{"n_layer": 11, "d_model": 160, "n_head": 4, "n_kv_head": 4, "head_dim": 32, "d_mlp": 448, "vocab_size": 4096, "activation": "geglu", "norm": "rmsnorm", "norm_place": "peri", "norm_eps": 1e-06, "positions": "rope", "rope_base": 10000.0, "rope_fraction": 1.0, "qk_norm": false, "attn_scale": 0.177, "bias": "none", "tie_embeddings": true, "parallel_block": false, "extras": ["capped logits"], "init": "trunc", "init_std_qkv": 0.0358, "init_std_o": 0.00853, "init_std_up": 0.0358, "init_std_down": 0.00456, "optimizer": "muon", "lr": 0.00636, "lr_mult_down": 3.0, "beta1": 0.93, "lr_head": 0.0075, "grad_clip": 0.5, "warmup_steps": 200, "schedule": "wsd", "decay_fraction": 0.794, "decay_shape": "linear", "final_lr_fraction": 0.1, "batch_tokens": 16384, "seq_len": 768, "doc_mask": true, "train_tokens": 136200000, "steps": 8313, "dataset": "wikipedia_en"}
MLP neurons of a small language model. Each row is named by its layer, matrix (gate and up: input weights) and neuron, and shows model dimensions 16-143. Each number is 128 + 24 x the weight over its row's rms, rounded and kept within 0 to 255. Numbers have three digits each. A neuron's up and down rows have the sign that makes its largest values positive.
Before each neuron's rows, "fires on" lists the tokens most often at its 100 highest values on Wikipedia text that the model never trained on.

fires on: ".", "'s", " prom", " bas"
L3.gate225:116130159117158142122124088150080101116163149125116143148120159125149119107099094127169148141143127171134134118099099119100083132140113090102096168135143146166185127158142134131143087087152129167173155138099116143181122132157105146102127148136152089117092146116145132102156125140185111116148110164134115137178108118152143121145121159132144152158140141167140105136117139141128108146080
L3.up225:136160181149127151132162116173124169153106111145090103130109148142126121119140141085134153191118120125111096103134116100143126131125113113099122160143115122122132101169159116123152130085160113141130181165144162173116158126116097121120103129133135133154112116151111155097139130194143132076157093156161127104132117127107164140112144122163144138113141133091058104144124124132137104111121

fires on: ".", " F"
L8.gate110:148110144141129149089113111106063168148092159114170090133110108120111095090154137139127140106156092122135103106148091121159145151122159106078143119132118120159115125153119129154122160177141114108132121070137126130137112096134099140138091100121181146109137124130154132117110082110122142173171147133127099135107093152150107148109140114132128098179157101135172141167104144101138138112126
L8.up110:120104166127125153136110099126156081136137123137103143092094114115133132129178113100094115130151110147182087129144149144129109111150140117103155132125086162148158144118123121149164131090113142110111119138147150131141113152197147117108149153087130087173086141152136125166111106130134109134123158151144108176129148090154138191122140117141138130144148144134132104123120091121137145100118

fires on: " f", " ret"
L6.gate153:105140152104114123097109094125155160119104140127126111132115130146131156131085113093146115150129151133143163122118109119162100129112092128101119139131164127113167135143091150143107140098118102126113157131105093137095048136165139102132086145129114139167141122078088191085148119139110143099120135152147111088133114152103129133084123134084065177123103111122077116158115128123123153183136
L6.up153:122133155128133127114099113107100082111114136155122110152120107125108127097150086124070129097116150165111121137140097127112109112136140092149143138147097138155131129156079098162135050157110126141123142077129111097154089148141128098077069127114117137128126134100100145115138133093155161146164128102125116113145111161088139172142141125156136102113157144138118119094103062129117101110112

fires on: ",", " to", " is", "ause", " While", "ile"
L8.gate402:131076139118071165142134144142128149119166084133131122101168130097142136123153136120072121086143113121091148194084139112125122123133116068115097168091150141130139151131092112101101128122136136131145124095151130112131117168113110146131121120131118132140128160139137129162124101127172173109101084135134136144109143128097157119102111124123132099126144144092164147086149144177100117129160
L8.up402:137150115133075168157136119135130123119130089154173132155144131137127130151130160131166153116125136144153125112133137136137135152116121104110173115145205100121105077124131164142101133116186190148148124126109120150111162121089152078127096126103103113119128121127108113122152114111135138171120068123125166119119140080124150138121177100111149096141147108102138144131125105127132130113139

fires on: " United", " National", " Art", " Phil", " Royal"
L5.gate240:178146145136113103139116199098119142108153115123111173128125163131122109136149120078130106100141156126105112098134097133121125154121123124097098133140129151111136125122094117148145153118075113143161182159136152125133136092151142149119132154119102073109150118097114112147155122177081152116116128120145110158082135128118119148114128144165151128160161153137132111075119144088113096085096
L5.up240:140106130148159116105168151136114101146146125146138169120123152142128158112149180113148140152113166093101158109139093146127117149119097152074166136150153167087118109107156163092119198153149120120126139117156153168116140102152117119103113130104116132088111118110167127146143098138126121146136110132114120130109118133154124170097104126091109101144114191119127152141144157169081165143117

fires on: "."
L5.gate407:113142111177169107139120141173109170146142063092093103135124141141125121142119145121129136117104117072099119130148091131100139157100118124131126154150093128100100083108141127118114075142159142145129111124113121131136132154117047131160113192147103148134155124126126125124115086130103129151142128131118121138105140171121151133127150151088133120162091194114166131134111135099119139170143
L5.up407:084132162150157109152131121126157180123140135125153134113113118189123131115123089126114134153116111157132121130114130138138139088107148117142165116103133121131128114119127160134147094124089126153105129172181112135132137124133107117094116117116151102144137141141169151115139135154126107101098150154092136115132102114126096124089101110089121131122185142207122131171148085142126151130072

fires on: " Miss", " state", "6", "an", "ison"
L3.gate423:125097080129144101146128098118143165104096116121156113109139116140126138175128098155150126115175108101087144150117134118124114113107104131123147171130156145141091117125119152120145123087142128074139064161099132123147117127107132151167138144122116090148132129130099097125118113142158150129139124167129187075147141142108143133112123125079149141110093109112147141111123128131141179136142
L3.up423:105175150088090115150136112148125141121114144117138130157090138139118133152160170155141122110152137090135128100171133129122096110132125146127092094144135203118118117072099149117158113135094145096117117133141113170114153183168146126129131120157113154174124136128096143186142096143108133132101128106085170137134102138133123128135113128117124145137141136091168119121127126166089138103178

fires on: " ", ").", ".", "11", " Press"
L3.gate377:145147128093139104132144124138132177096091118103170143137138121157116127085144144111177096143136148139132091130148141102127160097178105107139152113117084174121145143143118112120122105115157129117133131139113156124092087046113076117111111111130111126149103154141147164140142115080133142108164127116141155095094110116130113144079138112187113119110138104143111161127165114124146143101131
L3.up377:090140162129121098145133140148090137113141114130095133129144151149114131128123106099173124114131140125135118088137159130114118107137060160115144141109071198109118170167159125117131101131135098071114149132170154128123100117151090106126132070102149135134136119155123148127143121127131135112130126119147120097138142132106117147166182156112121141088124138102108127127128124155087144108170

fires on: " Gar", " U", " play", "ee", " #", " round"
L5.gate395:110159148155123132088148124129124131128143119138121089055115104147127170180095109146159117124100109165115165096103116176147126149152129136118088094171159138140124136090110133114160164133089133126139137134116118103168160104133164147154140169123133118153149109148106147118133118158164134160148101136120130123087133131093117124109117170082122100159065159145150149135156127130160134076129
L5.up395:138133092150129186129167119149124166128104113143124106133084168155148125140143120118175135152135132126100112085115090143107121175130118091125121138152060167126142096123124100107116192120117131148114095134172118144107166125081129112118144166092111123158161100108162103111115123156154150132090118120118148127128098101129154176145110124148138129131089136155127131097146128120122124115143

fires on: " School", ",", " moved", " read", " awarded", " sold"
L3.gate356:161118138119075145124110131154142138097151110082108130141147144105152148129110091128144130146141121093160114060142097151138140186111131121102136136126073120132130141131131162166112093172135106141168118125120167133152130143159110128107154126078146122148122164165135119125150141092147132106158094089133166134187148103128123169112152136094122147104129139139171127113140129113130134164115
L3.up356:128123142135131111145124156155139130082133125116163140118157135110117159132126109176106121095117155103124132108190108145122153151134096138118151146075092120164107168091154129166158106130133139114178085083112189132096129141133151136126151099108121136153120137160102084107130148093135152125137156102139169112141091100093149131112160164109108133091104104112164142154111127128123130145171

fires on: " |\n", "as", " T"
L6.gate181:152112122088158125118134149136129151134122140079148204117143130104073110172115142097128120124154109089103120149073118114128146114118108132110114176156135142130142132094132139117144110127150120117127156136102151122125172092086155166118194135162140102144117141076112087125149122118129116085131159146132122111149100145104127129100129090150130122124126129157073149123146067142143110092137
L6.up181:120157142131117150101118114084181119131150121132120104171115103144077117151164137136101137124124125107105155182107138138131121115133123099131148088128128109087120154148129125129151105070088140145119159173112148127153099176087151122144098156126130091144109121130165095148132106122147124068115108133113118101081120149134114168155156106098128128148141122122142125145124123130115103127084

fires on: "i", "ik", "r", "ots", "an", "ed"
L3.gate141:136117103117080140117125131082128107091102164145166114141103131136129091119129140133114124089129143145170170154155128115152110102132130141164159106130140113116106137156113139110118151115122118097148138166083145124111100155127139119169112151149133105144141133155166149086081141090113148093157104127111142117174118146145109118139162137109165078127124129128183216151108097129108157169134
L3.up141:133172106174094127143069105160112148114106117137161108108113121087102092109157091178141155165135165129100147093106149110125126116175111178092161153092144140110121125144081126109146142128094107127113131120086131154124148100111172122147124089117061113133131135131111142109102136128106128131116160112103113127099147116118128125167161116097142114117148097121110142138120134131158133136112

fires on: " cor", " him", " foc", "ence", " caus", " himself"
L3.gate105:115109115169169145193135140137092118084116117154141124175108120108116118086122108157141118110138108110112118117119131073142084120157120105114114147130103081108135151087135133155094119131121082108119100074154104139111173123094175089152106125110111129145144114146180083109120136150141121114105133134146170152114138135156122086141119128119135167151130162158121163109136143125143119130136
L3.up105:097080122138149144150142156111139114126137175144146145168137109173143160077107131143128082119098115088104135097122110129108123176141102113111125134105083108151154121097097121123121138110180091106160137110120108140111136145105135104120131127116122086114072135156175139154124124111178107144114112161117140148153121115134118110120136130156142188184140159157142172125115147112104196148091

fires on: ","
L5.gate112:118126148105137116154175162144095181127101151117109103130114143080157149145116115092112172102124148124137150079115092137135089145160110153112105161132105170128125154149116108153170147131131100121121100095118135130125115117164101130141153135141148128135138122111112137151104130118128126132162110102130101114122115123158098200117094105157142105101137132114187115154128134104140125190127
L5.up112:093121159131152114145136120128174144102170175136139141145107144155183113162148124142127120120129093128107103141159116072142056177154121135125083098123153085140147106138138130135113164136101101145124120159119137158160117124078151116130158096197115111135117119132122117163097129104109136110122095108097133123124113150153100122130133141126152143091118149170144104112098151130120126123118

fires on: " −", " $", " #", ".", " +", "−"
L8.gate433:142121141128129090145131115139137131154148132095149128137064136106096080122087098103133114082187109113101129110109144128120103116169132095109122114135116129134123129098131129152142167116154114116161142133136117136088150064138128124137107125091126100149144100109106155068168124082124123130145153136140119125144143132122135136123126139149110114142087155117174087122093104118095082145150
L8.up433:132099162140163127139152101110156106150125156151107121092105096121086104092093115121132162134101128156128132101142121140152092110125135104126129119131100155156127138154102142129108158110121110155146136096126140109097109141143154124118102134121064139152125160090121130118132096077141138131100151138147147121201134163140132135125136166107136150164138134107158124145164064098112155114128

fires on: ",", "\",", "),"
L6.gate299:131121161193118094092156151127130147152131115116096142097126122126115167120111150132142148132131118150126139079167085140142104161132146110144131115121154095132132109102124119187180093120088111173147156127097107095171156102115095116109115093092165136164120156155112110112109133157113116111158138104120149141130091149161080136146108125128146107101157135188106089158131111141173150126135
L6.up299:084123128111150125105153165117134138096122151081137116082061128147168105087150133116171122123139175132142143105147127109140147142117155112120132144125165121151131121139170137135140170138161101126115150139136103101156138163123128163099101147113161116109122131137132078112147146120105148053120118088104127158103051129106106087132089128181107125123137138167125126105174120136117133110139

fires on: " career", " history", " cons", " has", " is", "|---|---|---|---"
L3.gate75:118148090081133089131115141133160107098129113166113138193171127118115124137139116124135127101075123123141140154148127118158146121137126083152131143158128178108092141179127118143158133154120124121106101160129116151119126186152128088117142143141159144107139133099094122122091124137172182153143151120147105117078136128167130100142175111142090088108145129102107116097135114100099111122114
L3.up75:117131073129097066157118127139176098117112141132145116147149131145121121128125106117124188119122150103096150153153117145168156134134134119151141110126100145122081146080170138139110127105131171109110119166128113139118118123129123135138104096137163152105108105151111139124102108163140142108075138130168106151113126076151118158135177126140151107135098148118132080146114133130099139126105

fires on: ".", ";", ")."
L8.gate314:140052122088164102161142117108109152154104152159149131153153107147109104112136155118127098119135125169120131099143122115154178137139113082132111116106158132119114163094141091173105125154135101116150128148122123117160120135131104096101086074103171089109145127109101154158118106101140123126099124103080126149157109148088121115103174121102084145119096138090128114161125145104139137148103
L8.up314:168130123094131135143169149111140188119123117132137110130158169126107131090104105125109122147137093131128098072138127112146099080134118152104158140080137141153144152147152120072120081119165112175090124148107160126152117124175140136064144102120167091112177090122150133169082096099147146105138151133122108122093088108136151113153134109135123115124121102158151122151123099159132118091146

fires on: " f", " F"
L3.gate41:167112100110096144151083101118141148132171084133108108140114131109167100079151127116110091147166151108134108166148148110132102124144075150111170115131156107142115126131115121145151117118185119172134124134152082100134140152143152154132137150133132145169126120086088154127159121135160148137166162152150122129103143101129163122106104082137133114174112167114077135119161129102077117180159
L3.up41:134123159122151115125115170115136143154122143141171075131112090099120135134073144118112131121078120155132162086103142097134138141105119120116133138112120126100147144133113145103132073150099100136106110133101153114103102131101121146122104154129142165143156156159162127148086114137129184131141106154130144115084134103073074148143159147140082116145138117138150167149101130157113159105130

fires on: " that", " which", ",", " were", "ed"
L6.gate30:167158117139052137124118121129102156127109107088123141168164161145088173119133130125093106107117138098113146148138125164156160108107102136084122134149133114185101172140101124120090149136154174093109111157105119124123130158101102091165132106103159129140127098115139114163141157086161137142097156117138124118126142128122125146141122114114131112113135097125126140137126092154156108206156
L6.up30:193124112133089126101122141161152182139132105151150150160137059126100104135154154082140146189121160119133111149126152132100132140126148150098122115139167112137115176160131160150138172137149170139089107122085122144132105103115161116135120112098098096114149130128145132135129195120131131127070105109126144094126077133121140140105135123160173122148150108138135099101128107119143116165118

fires on: ".\n\n", ",", "==\n", ".", "===\n", " ===\n"
L5.gate75:131158114135106147172108129121103156144168141152128074102134120134157108159151174127083128186139106140109150091112141106148144152136131130156131110088102068119107142121122103124103138113091118145116137131143149143106116120088133123170119070100106113135082146151158154119112115142162152122098152147146162149125107140155128148136149142102149124113155138114133120141121149116138170087089
L5.up75:125152146085111094150101157122124129140124150135119076147111137098171172157099161130122110091141096130133153103109121116177141118084128113129136096125078093118175161138118131128100111084151125125158129090104194132108108133117113124144135157096131105121121101114125100130144148113122122102144135126158119128144143140186134175129118138126128099151125143122137117167117180111086131126148

fires on: ","
L5.gate391:135143115110074124122114140099099140131085132142056123167106117115117155142082139132157147103106153093157132120154130098088139085149150148160144136129073106108167166145141093127095090143129158119157146132107169161170096112135110128105141142131106186110138156148120077122150099115126151095130119091112123096111144123124136135134144131126137151138149084125128086155147108146137131149115
L5.up391:122127124085120097138145165154120140147140142104105145145117121159111130141134149129129092179121179111070170135108084111157094141159094116108130120095143118128091105146100126138130102118128161129163151146129142166183146081133138120157108100129100088146136137098119186125068153127082123132132139117122094085118113141145115093136136123167169109165090147109132095110090153145093129121109

fires on: "re", "ple", " pe", " Be", "le", "ce"
L8.gate286:155127134147129123158099114159136111108130093138129139143095112095159112115142139098098063156095109104138133148096129129128129154116126191153092084142140110123148074112186128144124155128145141132153130173141160130131158137140105119131112134109097105111094112150122132156126127128123140103117122128111153140146144117111146132152165122150109116108102146099119135117087101138133126162155
L8.up286:127114141110118157101137117127177082158152151153179109178126106073148133108107119137129133118097132152128174083151138125171114136156104126111110139135185156098147104139155128133128120128127150157123095122109136141142148145126127090113106124114155159133144135140170113140122121095158151126086142097147131154127120154085173117176114101145102156127134092093158136100121107129176119112160

fires on: "S", "N", "R", "L", "H", "h"
L3.gate305:095152120109081130116159140124117088137138133114127163080116164124154123147149121136091087169171152127118121107116098135107102144101167147093077096111152114111082118139098160110127156116080075166139103165139129129110123167171107100129129078136120147115135154109158132147175123140156093136159083107138110164128118101149114141136126136096126116117135132137126105118166129079148131103152
L3.up305:138122143129135183113169135129148151126151089090122148102073113120104156111148092128142115114174136179114120120136097134146129126109156091140107091182111116128091131150148133130143124124139154127177122108116166152109088114152102156138179151163160120136114122099151149094141166111120125131097186140119134115140137152147122153114081110144146157118089105106164120148164115114143114113153

fires on: "N", "ing", "ang", "s", "pl"
L5.gate62:122154139128128148132127106121116140117132157099111162142131144159080147144159173120111123131192163053176141111087102130124165061125145171133146091101138102136135123167121157102148140129138141113169178159098143129113125131153137165131128151117109118106136110096133131091101163114128133142121123104143110128161159133153106156136112125173139117152092154098151103171119109133117150126109
L5.up62:121142127093082152121121138134129114102136122176128110080136134107102136110141088106139154113118138141175112163130091149134164143123137160100138155165120104122102101140115114092095107098097117159119078102119115122110114119117104129128117132122124126141137137118151130128170189137119152112152145185098108164139098176185119117140129135087115144162180168177119121122129122122135107143130

fires on: "h", " she", "R", " Ab", "He", "ah"
L8.gate279:101149106140094160133102103125101127133068100120136083111067077134155106134168109102138143144132175143152151094118136117176110120134153148153115122114130145103104123130129123116095110110113115167130123110083167137108131132105127124133078129126131163117141171150148120134145108166141124119087124114147113137102115131114102151141185115148118205102089110154164168101132150122139130109114
L8.up279:110170125113126133179109104120131144109146124102095154085123118119123142092135109129153143102121137135198056119075108145127136154118141162109120108143114075128159097121114167144182165117115140159142103136145115134149186149139100148162148102147129158115110144107132150134119116118111150101110135117140109131116101138163154125132097079108108151143095116169171126132112111080128142099134

fires on: "m", "ri", "re", "ru", " Me", "le"
L3.gate308:131157083138164142124090102116097111127156152138123143131143168079153149152136149106120104144088129169129138114135163118130118158098104119176137120119146129143129124140166160109125105160133117122144125133122115130150104079133139082113127092099147100140123126159125163151154159128131123177081131123122142127139148128158149125176133125099145144126166147178093147111097179135147074141088
L3.up308:120130092161163151113158099111115082133146119095129114122127202087140168110155097127128150159116128170142189121131148149136130148138086142149147137089137157139092114156123110127102136128128134120124133148135114124156140099143166096129115099108133110151157124174098138160157155103127127134092152124091144121136128107122161148173121150092118161110157124151095134091096143137129121122095

fires on: "ens", " comp", " Division", "ov", " close", " Williams"
L5.gate6:094141177139147098131092159146129133127161137125153093117124149089107121125135116172140100131110104141131164140132100172098099135155174150137100125152076152117104122098142093152146133132106059144122128119115106139155063097110097115119096138150162120144116115126127079112151158108154151144124126102128171156084135086144115149118104100165136148126165071141138125126112166141114123128147
L5.up6:115097174136109099130135152117121171107150130135113175124099111153080126141116077161188121158165146118130137123118170122152114132144110097134158113135157102138108094119158118138090141140096130129097136117139134144141116111095135081109153102141095160121127118085139138148065089182131124123158141132123123125107125126105127155076117111124135137118153172130101096174133152136114095090140

fires on: "°E", " attack", " Station", " Stadium", " disp"
L5.gate326:108131155158142115139147165107123142090143131176149130127106137166133111151123180115108117129096107145162151134111112117110087143095124156120063118161033152151163147144169125140114128122108142173130093118147126102181175121116132116138129114100120121145121146117148167127134109123166152135104094112130130151124161119107130099082161131155109145145099148135163123138149144146088097138143
L5.up326:139147128161140120112176159171107177093140114160108098102086100186116126091105169133119158127085123127139127149116131108104073132154118163132090112143048137129157163154155179131122136122102166116093109116143124117114134113123130112142101129079093128135120132146129120110146126163161123142111117131121103131121138128130118122102161155142131144132127153149160139119154113124101120137120

fires on: "om", " who", " whose"
L3.gate232:108164120117112110141143148097115126137127194105121141126105139113124112159104141081090104135170151120166141166090109120111152134144056148148152128132162097143137090103144094134128141128102112124128132130142112177120100093118140148114119099133129159180128114163140105095158112154092101121116121172112116086138124133127106112126172155155112132132132131134153126156152152159093140134144
L3.up232:151127127129137098120106146118153146102143162155132151149105120170139149129163107131159096121166147173144164140123111139144158153158114133130159118129132143130139103112138156123152124160163157142133098070085113158117124105128092135143118133148155157143105090149131139147071093075128111123160129126083091144117130130133168154150150113149104183103141113108179114158101148142143103174140

fires on: ".", "ied", "ated"
L6.gate338:138114131124152127090139178168143140105145121144102133109133145146145129138128153163148127139144114087117086174131160130106174145127125125098173177126116121144144110148168141149106133105192142125087104133138127115132111140145097147143105145139087162121131113118188131079130154097093113135137113100155089155144140156141172154124108106115143151110132145123133164137125126090128137107104
L6.up338:121110137122168149137220143114103100131077135124152159145126120124125124095137065126108136163136148139086121108141120112142148118145143097127123129102106114095109111094153150128161152130105138127133104127122134110132129154143125144134160136165147132142118115143138116116113140115093100124130112083091130104113130131104103129113138145121148121086115095156143114133124108108104166113165

fires on: "ig", "um", "^{", "ip", "/"
L8.gate80:160112136128128122128087131140130123127130146119087141121144109112123116161126136103116087101121143140104146118122128081149127144099150129121139074146104126079102084153151097107105195142114096132138159168117119110139101188139100159128129120203090123109134115132137152137139139137135110113126113170141107113187108121145146146138126183126142130150164143184144148097135124105142111135151
L8.up80:170094145146160148155096119157090128127139137142107079125128130131135182102172120136138143193116112104139094112127158120158105115098100088115078100108106078144108140138154137134098164140096093146138117160141109111101136109160142166111169122114140136091077122082139192118127101111121107132126110143098129120117110135095126124121117145114132150139137116128137103149126136113132091124130

fires on: "%", ",", "M"
L3.gate288:104133091105094130098120136117153161139155084115129146123143093164092107101142118120124104158133129131136090136131169136148116142144098126157138141130135145096125113126110128171128094132101134155099120116117103164127141131150137113111154126128137111140115158162178128156135116112118142151125128102130142087146093133144132160163137159076116134169168139225124138150166116159080130140123
L3.up288:150116101108074103128115122155128151117101131127153123112162091125128152155156119145122072139146162137158099158158120101137140131110120117181134180143139163099132141148136122115145094121136113088111120134142112133073127151115121153184140127162111117162115147097136103118131159114093158071172161084131165134197100118101120120135136116112138149118148150130155187107130131128139197148101

fires on: ",", " time"
L6.gate231:142151149070119117113095122113122170161138102139120142093098135113087151138185142090108125138098110085126113126096123144151088136104136125144083150110155089138116167163100126073147149139109145092094099090122149125130081135107133141175147165099120120157117144140127124144123090107155136149102137150154194116112143143110130111123139160110196120152127152134158177097139096112161113143103
L6.up231:143099122104108176130089146147139110128133124106100081118143147099095137132164159109103120109137110079122117125132136137196097078143121118102126123081122125122132143096093174172131142126186159131082131108092133165124180104165122124138137133130083157154147156095094127123095114132167135094115117167122085142117121140136149114138114106102107096143114122105169131146112149087148150186148

fires on: "u", " Gu", " Mu", " Lu", " Bu"
L8.gate202:079132151136100128144205114125079137106116119122157156122083164118087142098109109106110138130103151118120128158131158116144164142120134136166142166141074111141149148124122159111150088108100107155153125103096128153117105138136131145108146113122152150138133156158144110153124120097176136105116096134114138133127124181134136161160132119152153099117111129125085123161134141150167116118154
L8.up202:086098128147125133112138127091133159147125115099135171125093113163131140107142076123140126133143131096091103098132110144094113096131125125207142160121137105155131129154177107129128116110140119129120129109142129146161135186139129120141119105114146097123137074186135156180159160122143136156131096158122175146112137126138145130147142134129155144108150152130124123118135146123130120101182

fires on: " res", "ial", " Res", " National"
L6.gate121:194132166108106086134153165094104110153079178152178128162120115134099134126112157125139134119119127103091141144134097127111143119169104192109134125128081111149111144117105146151125135149150099144126129107120141160127108162130151103116145106140167116092126118137084109105119140115140154156167113096138156177075133124143145112111126100135097108144176135103095112123109098144090108133139
L6.up121:117106103124113100174128133152115131124128137183114125164121162103098129129125129172148118164093125101154135163139126162121105146127131165106174128132114135177091183104122129131106145109093099140123163159109122165112099130142115119134137115143140130103132091094156097105184104126154142147153107140141110127135137150116055127119170128109085114124163124146119150127127115110101151108148

fires on: " T"
L8.gate134:137127138164166108161148152144172114129102096145141108118128113110118130108099117127109125146074141115079137150164144156100150183118101153137165135132146143129151149102145105126118066084132162094135144125161112157146134142121142145134166127121151160144085156112100125164123105109161121125122124119112142152110138138154111140111168063140136104135091124167085123124157151107114108109077
L8.up134:123135100137122115127143119094111107130113161144113124093099149157079118115165078123127128119137093140088103103066123117102158146110102148093124108129121141118118132143151155144143125097137111123129143120110132152131100131148137147120115141085122173140120089083123158152112113105110109087124158113161085102121132194139152135126125073173088135146102151146142131169153136106102099095102

fires on: " ", " March", "°E", " December", "10", " Line"
L5.gate24:105146109138103088173171134139148142118111140133116088098082132108104138139121113160129161189145150153112086140155142115132146127151142101128136129155124152121110110077144123150089143103150104095074125166139123124102126116058123161136123187130102124122122132115144153105121155157162188127155176095162108150174100138136141127079121142148097116119092138148132155115162136102146105103106
L5.up24:104146102152119148124153166156189170121137174133110102119114137109117139110124098126090135105131097086117119117120143115117114117148114120134097104119179110124116119131132150134173167176130142145103150170090131140127147119162151134152127128105125110136149136157100140091132102151185130123145085126099120152141121125095111090105116115124130130084140088131087089154126145132106171142144

fires on: " ", "out", "%", "–"
L8.gate165:147149137114152152115135103126105114170140134144118150150158096089129142102151107110132148094144103136145072146109113143083101134137140109117076113109125112096049104140116122133118128157133147178125135156174132166109123126094134163156126165152171146117109105114126128147112124146159137063120187118100125128081141120103127101128142146095136179125158136167177126097123135139116140116144
L8.up165:099122135129150120088102089132127108138082142176142158112195127139117119085092144151149137152139106135163118131104124143114152130151100110150132115116168161089123183140135184136133112121137067105129112168102145128169162084128123080117141120156161165106138160119156166110128161126154127156119156131159156079134159132112068144152133125168107127112093115153100115124115151092142123108121

fires on: "%", "}", "erg", "p", "C"
L5.gate364:090139127130174133110139083128112108115119116087126112097153078133117140100114141134134133168134107128118124160093115105114124176088175135143102089096095106089110130086144182163111101117140118129120109138134127108140126146138136104127117122105110155129080163135085156144140123159120175145115080131153159115134100111138104145145119134143139140141132112180177094129099127139101153124142
L5.up364:135094098182172130110144115171090177115096131125087131150140119140124123141124158131125130157109123135109132161138122150132125144155119150165134149117116146115116105166180119116124132110152169110105071111079150141093122120097118128161166152146154117142118100106114095077122138141158151132153110112139138164148127115118151118115097172145128089090155180146177150189130176104086138141138

fires on: "°N", " land", " km", " |", " mi", " dam"
L3.gate277:112138148119106114139142134112114145102129133137164140123109124150155214134103170135175131149104138095103134097088118119173115152145125153150136112134093152129153126091162087158112130128135135111138151103130183175134151103139134114170143124160129110171134167136166109112105146132106144154126144136103116109132097088146121125098114118133135147131093166114151136153111141102111162133142
L3.up277:142136089139099135102148118097120072127162121124115115144110128155095174085131156162137140130108119138131091100094128123148135122085110169146122130136111171155135103124121100111111127096123151149116094140116154175157159158140114123112158139180123121130136109127100091102152125113147161124111132119105142157134134069115086113124147079114130152081142102096145107080129136117097185142125

fires on: " is", " was", "as", " had", "rew", " at"
L3.gate1:130144112121128077104101153102157155110125101130093150119141148128116146133095103131134083130106161142141068092142134095146184147115133131139118135132113169145114103099158103117153106174107134158140136123111093135110129131118168111091159155130139162107131127087138130096144164118091110140142110154110116107157108149108154140108102130124143130157126114134155099100118099118173134160118
L3.up1:159103137086106129118106131137107141141150139131127095169122113136146102131105100099102085141112135079148150139132144137115162069163130161152130105138123102127138126125119102136163168112108172136121159197099126082151107143137139130110140144112112125106101198127114108142143107114140113117101108080113150167143108149146122149129149155123139144165167099149123111116143078133132117130105

fires on: "ara", " (", "ane", "um", " million", "ington"
L3.gate29:148135153117151117138177120148125146092114153112114089182138091116127102169110102112101158092097133132144112093132096196136139144126123169131120107175101133140154109150145152152158126118141116085170128166130080138157144145106126147136154154105125142125111119186083153160120161140152119161126105122147167127180121133121127123131153149123138097158144126136154126142131135132164130164158
L3.up29:129131136146087148122148178144072147073095108124093126097105147160093113117117060170112090122132079153155121133138098127136178125120049106109117162132136131107114100146136166153150109126116088096147142126098137096119118117093146110111127123130114147118124077113133123138130094129153168126118113127173129140108127141107126107115121142152141134121122142107097130112142078140122149064128

fires on: "age", "s", "ion", "om"
L3.gate36:131124140142113101120110150157120158116101171096090099137186103125105119112114104133112147119116087147142119107104130128131128156115134138105148124080119071092127127111121125122175133129154148121104078118127128120124165126139147186133139145119129078121129106154144111098121174108186091145127111149139120087147113130109164113148148126129130135156134124141124095154121157150112121139130
L3.up36:133120103124116124093119182124106129115087177120131135145142060144059149128135116106130083104143107092157165165098161174119129169125121129141154084105089113110104113123106119107145123143099114070089098099150141142160168141148138143138092126144110134149174116166119130119120133139118139112133139097139119120102091141128145136124143132147148127146113094100185121111097129130159119124142

fires on: " Gu", "F", " Bu", " gu", " sup", "os"
L8.gate304:115112140121150129156138138089130096124137143097107107147137125153092148090117161123160097096120170112115116136095150051130125164110101172142109149141110109140120143150133139129118141105106106111133110094073112133108105144134125109110124108124161119148143100138112113131171104111127118125137159111084120070093159108059128143165107134139117125096129136129158125116112133113168126134114
L8.up304:122109147102141151165145120129114100156123141108112168155101114132075117133119105115149094083148124144134103114173086147164129154095108110123147141183150161150147143087165143077099142111122100145154144097128165145125098100159132102143155119111118145107132189113134122138117124147161102109128117181124176116127165158121122170125093131119125123108142153130094113112131118092158148125133